Part of a small language model's weights.
Size: 8 layers, width 512, 4 heads of 128, vocabulary 16384, 29.4M parameters.
Architecture: tied embeddings, capped logits.
Training: a variant of Muon for these matrices, 742M tokens, 5296 steps.
MLP neurons of a small language model. Each row is named by its layer, matrix (gate and up: input weights) and neuron, and shows model dimensions 32-159. Each number is 128 + 32 x the weight over its row's rms, rounded and kept within 0 to 255. Numbers have three digits each. A neuron's up and down rows have the sign that makes its largest values positive.
Before each neuron's rows, "fires in" lists the words (lower case) most often at its 100 highest values on Wikipedia text that the model never trained on. A number after a token or word is its count.

fires in: "as" 50, "become" 7, "be" 4, "becoming" 4, "becomes" 4, "being" 4
L3.gate952:154186116164115113102126173145097147094136161151188101129100112123066133148098148155098120159087107075133156127133084079113116119090172110045114153112090115184107118084089128138174074149103128142133109093153159136139150121119134129149090114102126119130119150126171110128083159031063117094169084141112180172111054107048161121179140181138144172166106099145106096130124167110182148129062
L3.up952:111132107153080120159132156097117101113179182133145102141131124081121154109166102158144087120140097090130105114171053182115119153160101091113154098103140174120133193096147048098150081141125192153080101151128152113108178198166042136108110139134124110137131049111121169092136175119149089092163100150043142115150050179210114125118117101163103130132095135182089137135105103067126118095099

fires in: "march" 19, "may" 18, "june" 12, "january" 10, "april" 5, "august" 5
L3.gate294:138115126164126121139095126087106153177067145149077159107135145090130141200084185134091136147117102166138165114177111092141110115114121078146132129171121132129116165169119205198171118067164067122115147136087118114157109155109149106122175057061164182134133128133127130135085147178149120115101093102096095154148132123143180140215141096116097131099146119094142125124101130108114094112214
L3.up294:100139122103129131144135080124121083179125149137142153088101158115108162059138087070128127068157105129168134157138102079141150170192128159182148102181129123059127132135145181128158143124168099078162126126117132084127153107120155105110131092149152140084129115060112155139109145111117106088086129168130161136166155127134131120185207100097123147101164160077092127136057086134115177085156

fires in: "2" 22, "1" 17, "0" 5, "x" 4, "s" 4
L3.gate34:188135113129135080077162077139103145129133124146083156106079079039156175156180206110157107144185096115140168101159098133114108181117118138155102089222135130165137117178151132146145118115130118143159124157137127156087088109100188157112095177109148120095122128125133129134139091109121163089064089068105141126147119101116155148151144146117100103069097154045116107129070168127187157099094
L3.up34:228114143162157084146131098069138118147139107169100159105146148184108146192154133120148083147130134143067198085116103142146100092113146106088120155116149121142098075159090170135166126118197117166113120095158112129104115133123157182149119135000130069147177175084151143140128120161118133133124097126067116119134082118161094116130056121095136144147158162116148113132071119202120077118114

fires in: "a" 25, "one" 22, "1" 13, "that" 12, "an" 10
L3.gate498:160115121093153086125127085102088107109112119102131089096053098081047084181190136101132104153089082139176136166139111173129156126121181119114118124138156061151096145120102083127155252094178127203118120107129131146091157185158117205142146083170137117121108107121126128124140144120137135110148128093066090124144107150106129188107108168124062134159166120144157143030097124167120141143148
L3.up498:106109094126097113101134121113109138127165194168132129135150082106126098126143173107205099069175134146076147139156164118139088132085120137164137119098136109159096077098086158127117152165136111090117071169162155109122148072099116129104129123158165140078127120142110127165093177119137155115176089154085095141068107145124118056129084100074145161109150133137122129151170110157066083112122

fires in: "was" 32, "were" 17, "be" 11, "being" 8, "also" 6
L3.gate934:152202126140099138127175109124094181134192157117138132193130129158190073096156109128182048168076105080082150106165136182189077154146148133112118109139128113096130147126164138111086089186116129110153126142141120135145059160145147076096117135096135102140121167138158109132119105140129139144059111169126130170142145104091118142109151189185105093088155116152100123105097100138149129087101
L3.up934:185132085176132131169161199079140187129133110123174093096120089139111140100118126122173097141086101127094060126057077145078147102162123142098141135122153152089085149114149138073071148148141083157129155172123131180086105125075166076102064115152117170119116118107144172132109191153121106207071138161139111109142170141129154166129117163148129101139152116118091120136095096161084126130154

fires in: "has" 34, "had" 27, "have" 11, "over" 8, "having" 5, "than" 4
L3.gate639:084171158114168171148135111113090154164121052158182120149147120025126156161130171151113112176158119101127125108156113176168131124081159165140156153140109101091088159088120150171108117077117175181085100153049073148138069156098117164119169125110135135188087145175145159130136167124155135088133073125120094096130132157152116170108119122074145186176123168181064158066095104179087173158125
L3.up639:091148133111207126177205071115141118127135088111140104136127172129123140101116181154148142153072129104133127112119167130154093117130173213144111092143122176155152051129130107144111104110092157135081084117144122101150133131082166121171172135158136126145131101131096087171191119155107130122115092116132162091115112142116178158127077117140189120126082128187119101104112167109151125153117

fires in: "january" 22, "may" 12, "december" 12, "march" 11, "november" 7, "september" 7
L3.gate371:145074122113124115171168084082153098159101067155078125166088161116168090129117159120145134154116163132128157155145117123165094149108176132194123174083147142123138166181176153104125101083188121160149094105153094084156113068141075135148156139150095095137138105145134140075132102127132108103147157112123135164101049172109165119124048112072157105149118121129143155121133097083188144109198
L3.up371:151118070103149076142159135090150098130120129080083152156125124120116115091095069104178175157103120094168095109143083132151147120076155072114127135088163147159101171166106135144128198120099192124165155112090120102169120134156145107176112129179117085115152125108150120155146149117157117122096134132165089170170091134175147140141147120087143109111179170143203123187079144174137168080132

fires in: "2015" 17, "2016" 9, "1985" 8, "2025" 6, "2026" 5, "2005" 5
L3.gate422:108086114136056148152121174147087079144195183080118069148182150155129193102101157135122181193118153108166095091149130139129123153105161106154129136091116114147149120066141097128137151101102148144074170120154108145138160158096131072129110119084054155195151172187098172186121111170116162075040142141092111106136159103091130105095084127134149122191120117100151169167094122167138146128113
L3.up422:176135087215121152157169079073079108067076131142088096103089128105129166110219161116115138148157147136120146091142059163121170140108124209121118067165133139138123081082166091154113144184087117168084066123117081174113160131118136184129158130145097110195166142092117101115163084182126141108136101114173131132075159138160202096105108091173136149124106106138126151087129093162107095094123

fires in: "a" 100
L3.gate903:105088142166106151089150133110125115109121189170121123129151104108133146103102153056200081083168128053089130158170127151109124142166065107177141156094114144113149117079127134110145140176156101098130179101116107152110066165115138119114159159180122122162159139077114128173079163154160141105137108147140123117192148146120116156076123103083169114104103151153147116132142112087097146112158
L3.up903:156085131169153192110159069178097136097170149118106097150102086094085145114092153102177067115120036139130103194157084110078080131151086044143112168088123126188145077141146092215081148198154050160108130108129109130112104065120169147072099123144118164101115117113113142175151152143094099135100114122088108119184160114129132248084178153105141134126181140108122099146169145115150130109088

fires in: "2" 24, "1" 16, "3" 5, "s" 4, "sustainment" 4, "south" 4
L3.gate613:160128101115138098098115105112154157161153066180093117156166126160194147137130138082122097166116111106086137124098136174100138098133209115117083116103148102131077123097127132149111078079145115141121099087081070169157176125150125125108121179103153103102130190113116137154091133100104146112181143112095167120094098142084138150108162135105117148135086138184138112172170119162199093114100
L3.up613:149123057092103095143167148112186143119136109132114119146136113143163122154123137138131097125089101111089123124132063146156134095132169160120089067119163108152147122134145131145154114104161153150148120117161082110169197139117033177145069130101152129122141094130116170141171126101141161144143133087159092133105153102158122165147143180116127146105054126103110164136142119084127101123086